{
  "num_hidden_layers": 17,
  "intermediate_size": 512,
  "vocab_size": 8192,
  "norm": "rmsnorm",
  "norm_place": "peri",
  "norm_eps": 1e-05,
  "qk_norm": false,
  "attn_scale": 0.125,
  "bias": "none",
  "extras": ["capped logits"],
  "init": "normal",
  "init_std_qkv": 0.046,
  "lr_head": 0.0156,
  "warmup_steps": 200
}
MLP neurons of a small language model. Each row is named by its layer, matrix (gate and up: input weights) and neuron, and shows model dimensions 16-111. Each number is 128 + 32 x the weight over its row's rms, rounded and kept within 0 to 255. Numbers have three digits each. A neuron's up and down rows have the sign that makes its largest values positive.
After each neuron's rows, "fires on" lists the tokens most often at its 100 highest values on Wikipedia text that the model never trained on.

L6.gate477:166080150060136186165181117104120152070159136149094111126091157070112103112109189038109120123136140105176124084120092090154127128118090173104073151118173143119143128124159129173150081158124155133089138117150125127132127135145156123147115106191117119134165204125117153175114128146161123109
L6.up477:143068099152125132151110099105138092085152139195128107100110152165095163132147095061170197088104161150103129156103214100140115149126051117062093131169166114123104150105184109165126127095090127096164082220131125092141146153112176184136157163113108067135102140139122137161101063142120103149
fires on: ")", "=", ",", " =", ";", ":"

L7.gate136:169062127075114117118076102162165124144131137087105107117161181093166164126165112112112113146122101172173089118185142077158074113111095146146136148162152132093145077159146106151164141122137178117115176145129090134092108092161150104139154124171087106117140157117131083116137151097137159171
L7.up136:118104133138148126139106100154142125093136144138130160156081145113159163159161182102115058134106133106143105162105122117138153147179116138103105076132183131132149081143140154171083075131129140051167096220118086136071067149166070114113109173129148114048128141099149103118128114116125129178
fires on: " &", " and", ",", " =", "/", " ("

L5.gate334:138149110139112078122236143137149128088128184095139176178124120077129106190126178066107158156121165031185109134124168120103148125087084177140125123119094091215101142161097115112067133141122131098081123129170092074114205108104154128128136123173135110115081121138127105118062142127145128151
L5.up334:165077120099106096173108058120077101135124088084085160067165107116014139103106140089146144154089157096180233124162106091129097140101114132157130114178141154087078149156124118120155058138130079133073143087129134113133150145153091138140167134161089119125149149180164175101102205165084139134
fires on: " and", " or", "/"

L7.gate111:152147104114122131157098084150139127131110096158148149187135132131116116088126087084108117204080124119177129145122157159161085166155099112079148080134125148164137101112074150141163083114171112112141093119114099084147165091112146097131175101178086165140148084196159074076118142148102170123
L7.up111:178123183132089116045101117150144148140140125130061117191154076122163162124086091150119125128087102139100091148139136059104119091088168132146130111142110104150155071147118155208156141136136129100148099134120062131076132164079082198102102105111078132169145117098116092126202172119109111163
fires on: ",", " &", " and", " Wi", " will"

L4.gate398:176130116167060111155169164137089185122163139069135101110170129106178098146162112163155186090148156204098138142109187154118158118187102135139179121146142123098178129123114113123086119110148097122112102061137143107179159116094137136083135152164153105180139139149078158141115106099125153141
L4.up398:087127156060112128113119122055131136152156096169105139151139123108125153098112154128106170100089159134082111148146123149083143096140165085205106148159122151140177122116099112180136091089102124198186141160146110138073158157193121070200169190166163165139132137117143140111167129105116131108
fires on: "t", " 8", " not", "–", "z", " 7"

L5.gate81:165090144111080126253063183158094164095123118163086091155110098099153071116131084104188049137136112126149099115097116119130172156101168137137112125163118123135101128144129116153146124108119169077102143099109144113062095154161185119069070142130159090113109152106137135125166143133156185154
L5.up81:070131116105130111140129223144127132095248189149142092137132139132132143078080198124162080108105124080171131064057076142099147138141150095140063102111130162120123120083139126148126153114122099096149155182125140125159162142103140133070107141091087142158179165126100089101164129140151136127
fires on: ",", ":", "os"

L8.gate48:169146130104120137116110102055090160172142148110106131089063138129128114110106206130167140142107125055110078173115134113119112057045107074141149102148144118151137112138124150157173094087119133155133170128185074089112157085075110105158163123108125119065106137109121179116109097091115125130
L8.up48:159126144160054162046109143130125120087176188136128162125117126106167103151121141111111113111122102090082121102087135143150125160107178131127165161120153127172169041188092156141183116165148134138180100100135143112157104085165076146108185092065212104153104091066113188072172195128176120115
fires on: "°", "″", " 4", " 5", " N"

L6.gate461:165082191114150142057179175145159111138136205117097084129126132131114166158155163097100179126129122166063149143193137185125162129143075098039157097131150132119097163102149126145137129144119162133191113154105118115141122132106107102114121140158139094121130169162159112205146136169103125188
L6.up461:099071136064101171118163103123156121085162117133069096123140156159110142084119168063139170108137148139069136137121207113159157171185107101087112123134127086077109078093121153109100112100155117142125163136117109119098155101179088159094117146120103094169139168170101178200132144140177097136
fires on: "=", ";", " career", ":", " title", ")"

L4.gate307:095132164141169118100130151149174122213187122124145059125162129142099098115076119136101135103134093105095076056171169123098163167141127134126161121127089104136157141168114132122094109124086103120071111176148145142101101109122134161187162117112087116159119125157122106161065210133105109091
L4.up307:053124176158115111116059168096123093130115144185176094086180059108114110112131149155148090145128046069102087157124167137068122142140108128141134078099130095098153106175143165140102144153181140156091112112192139089097129112172138084091195086146138161091116088132174159120209126125101082130
fires on: ".", "-"

L3.gate93:137148143100120163156156126210114108089093110103133157111124181102155160159132138134134146090156143081107167153113148168158173155109128057158140118096075089166131091119149113164093142173164136199147152133067174087121075168089118140184159170203126176110079108150098030094148087128110095089
L3.up93:166121132168159130209113118158156148173089162130140134079121165100140133159147129092178135109133169070149145122095103155090162058132160141091156139074078144170180084118170106106134130114163085104151106097124180112133143125132097107133100163153127096116053082069126079096052124111120171100
fires on: " |", " Van", " Ken", " Andy"

L7.gate346:153094140121058195161137132075124101172174118135126144186125183134175098127122134163093069122139174070129145128133177132153144129087123106140118064113125156116103184194131128126126127107173153092142112155126125126155122127128095174117139142127133124146189115136107101119194118089146153120
L7.up346:101118151133098123182108114137116119128140130083116099091127156119089113170136104121078081147136138096076117124151151178114066143121136140163107098153141145111111121128110127094213120140181178119084110129139113168075121110019112137174074146087089099133074188132112090068130099103139133136
fires on: " was", " is", " and", " signed", ","

L5.gate511:131152109142123143136067147111144065090139175096085104096114103168093124133071127168194155162118092147133075110121148110154119150135103102138073101129130168159117130136157152061197091123142147187103095051111212176080062069156141082176125136143148107149079136130124121144110180153160112141
L5.up511:184132123131100139169079115092124093056126135140078073116127173195095113124086132144142149167127018160185153127102118130174137133180085136138131103105117138100114123103135155096170110137119131176121109051102187116080087087167133045123102127177152152094104138146084137181124183137116140163
fires on: "ing", " of", "e", "ive", "sc", "des"

L4.gate52:100092119127105148117186190130172129162174119172159179117116142196103133123102151169149123166129125170107109105119121138139111098163076113104172079089177117156200162098124114135116140155133108122142120095137149131190141091112155186138150147160160116186145118108111114131097191096063123120
L4.up52:125128158160176126169098124126155103114177176108168155181175097139093165129101121157134160150105070140059102138095122190125151064144077155184177181202064142180195127150092158197078179095132081137098169125135160091146115116157080137145144105172152100141188123149150111117126148092102110141
fires on: "-", " l", " ren"

L5.gate481:156101112086161137116144111098126152078120165140085180160153110174117102135150176128190123150134126131174123051091118102115168146127126131153110082117093145170056121156156129145115112114144105129104157163111141114080127088128075092147107157149141087092108113130108112121168160090100161150
L5.up481:096130132138163137101098113182164112088113143129111149130101172117181133142149127062157154166167122132112057137167081070136123120120129111086129135091132112152151142157162109117134077109109107080148162134081177169076122081124091182155114065141155175147152163163093182144135154131097139141
fires on: "n", "′", "d", "ed", " Memorial"

L2.gate383:140112151122207119150099105122115148094094146101123124148144165076029159120176133167126144125118103105114088108117136145186061225143038133155106170133140108085140104101140155124108107169068093165127139093145104153146151130138145127135062113157141166105122140123140163195149086139144149117
L2.up383:185092166117127148117114121173165114085126179119091118139113133081109122139129126130164137137139162130141142131071204118209092204164076155154128164089136153112109085120148112156128122127072115124072128155116155088150120132117134120111149154149188168152141134109140130167133102135110175170
fires on: "=", " =", " +"

L6.gate254:193112176138078143134107088134142138083117106104112112188143124167116058082115102138115131132105028106150114135087191174122161123137140115065178128141167189160100071118082147035146087095074163094109136126115160150086129128071129105097144101099112112116160165101168158113083077194149054109
L6.up254:080092115141141121153136157125078126096135168175076085136142102168133122116114096172133087059156123137115090137135110075126175153062121109144167106117128077160096092127138092127151095105153128130125162172132160147046114122142096126027140138063104136130150180129150165132177138170145095174
fires on: ",", "fo"

L6.gate87:122164145060170091148170115179075116151150069110129101166188132116144111131071145175104103174040055108158155096098169127134158140124129186141111168148162094207126135073084116175153138119116112135160126137125122107151131154133062103132085167102125099154128095095095118130119158112099106104
L6.up87:067142144132149086121153117111163107127122077114077149204110176130187095131115091055152140171124102129137140124167100142127171111135068125158147180121105125093093057120085125117118090120087169118167145104109194149121092123135133129155095074123165131131187108098089137118159097036137157113
fires on: "=", "k", "ed"

L3.gate44:064135176123106085152155138112114098112154101164170153124100094101097126130137139149157093142094141106169140129183125147131099142161175069119136122087092148098113176136098114075065092083153124087151112189091117127135093161100079154151165080126103188202126127103105077064096197093154140145
L3.up44:133138133059106157136077097080175124173067135188107128136133152115099101162120154114109120096108110135143210161169064081148203061072147094164107178085209069177118175121170112128118144113136168124124162132140114121163149169131087135127124113140141168104139032094130073110090120104104172114
fires on: "C", " |", "|", " ch", " W", ")"

L5.gate83:121149215149113108153164098106126140151084130126149132094183117105103065125114195125199085174142151161111138134137153148092132129139129104150136148182109095165041079100150132093145110133120118159095105118158058112105169127124123154120195098122085210087113100127156139122089148115173088177
L5.up83:141132120154164192092136104132152136105151170118151127168104071224193090129079128129130107142153120095177138143161092122089120113124186173133161138162146131093170095159122120128167180100101113122118202097167110150083132094126088125121113095127218140082107135105108109108124160106172116151
fires on: "°", "″", " km", "}", "^"

L8.gate285:105101127126105138142115094172095080141094151118137129090116158072152126109169091188136151176076138113144122151119104111095100144113080160103111112161147081162064095156152084112109080083114157117112125189121143155163174183114148108150131094191086151125170144169129100127131075121080152137
L8.up285:152122171080126094054148159157121163086131092103016135108085126118133104067090137110164082116123104173098190089143147070134090173157149156131099113171167119136123123122159095142118081124142082075129172172158126147107142105130162096132191111164123120133154156143099086119116194125109107145
fires on: ",", " –", " (", "s", "–"

L10.gate416:133095123138136112193094085110145144149189169124151132145116132128155088156155106168152126108082178101071145121178162136119135110076101092154147141168160112165102124131149165148122127084149136143101131106104127142160059184062025158110091164112151091139099093106153152089150164089135105051
L10.up416:107157129136139134086101099150139148160123113099126166082119166141127102141121075146173128135088163116104083204105148110111122125165144110130173155072136117151192108155086167125109180168118136073183131125131159047212094127152111161106110114149142130062113131141058161129089097112146110114
fires on: " as", "\n\n", " El", " Bob", "."

L5.gate419:109103111123136096088150085100119136077128177122116192073121107084102131116125147129143155134144102123145138079084186098143089091096041125095173094081134149110126136076079106129138039134092103112117098155203125210081115057111170172145158141151134083153099100180174168132132124134127105124
L5.up419:132083117136165113116102094135102104093164142145079146109124133119074199105062099064127106106170135067093114139163098123121093163106108132151129093120176139134105148100126131142105081107164164149125145151142121128096126110229169132177146149127156126127165095168119139105183161128137117148
fires on: " and", " to", "–", " or"

L3.gate195:138110124191212138094136092172120138099110114105134174122139219144149122108073170150125107161110140122104107101148074150099119101112166114128126075148080178129179182138128094120119132130114082128142092101100119125135135143120073127116068138184141116146086134141114132127104134092091147182
L3.up195:117123137164114143095158120167110082099104123119120140137157228136140112115153101102117088142092071104156104136178084151105103156100125116089211109102138169120136103110130102137134146145112162113145102181137144174090116161162132126085064095118185146137172140142125150145157130069103131196
fires on: " to", "like", "ing", "U", "L", "k"

L7.gate445:149143185131107141093135125141141090163131112116097154099148148052123094101157109163161133087129184156096109131102084163139144128115089087095144073092096117174141089091126181069152107039056176145167130120062155132129137144090114153161166114134089182141101149184103103117064129098099147087
L7.up445:176123119149160125152114141121110168078176107143098119076080127109140060087070159131165110191177128253071073133123130106121119143134140095140093065123134143143151111087139146143140163095060181119169075119124120143146077107168117113095118134093122200094092159107130156143125113138072129078
fires on: "-", "s", "th", "–", "ks", " emp"

L5.gate0:097153118169086157158113109093068106138117178092099101094137143158116135094145127108131140145093106154134078114085089124192169138101171128112135139117162087178134052153156159105124094126102150164099081116084139156130102076091124109162111184177138130135144067108189158132135151170129035155
L5.up0:160155178136140096155063134121140161151071144107081146078144145150113175076159126141136163100058105149165174070050172151161091163070199139154114138054127077128068128125136163130174135120116151109113089123096111089135091085147162135179147132128099121136104094106105117113130203130105133105
fires on: "al", "er", " of", "ing", " |"

L8.gate96:159166164081106114066162122126062104115176171110091064141160101121151122122124092181164103085109155115154119104130155115120110114134110072163160133139127132076176188159134134134108126124118079150136122158150140107123079125170129117099143201164138127121148132130099147061093116135118115116
L8.up96:134112069179110109128123172161109144152118142111131159202086130102146141135097088123157118169179152143105131116157172097091061151121137131167160138143160123161142148156180160128150154072161147086139150196145156111169102117084149159179093154176141108105136093086084147169097131108185133114
fires on: " a", "L", "\n\n", "b", "S", "p"

L3.gate268:104145131080164109120158157131101102104107118171181120172076109061169184099123163187148154163093102095128083141172098085106148099149146107156130116114181088192116107091105096135142144097137200087161094089089138088110099155136068140142088120129094106093100092109129118149211127159151107050
L3.up268:121150090103136159073091169091108058107111086108156116196125152141128075160067136068116079208143138138145125112120203146108069140141153084150077144115102103108142115138057081062136122119132119101130171093098091169178113124064147163099140110105091164137114144131157135068134066142082147083
fires on: "=", " book"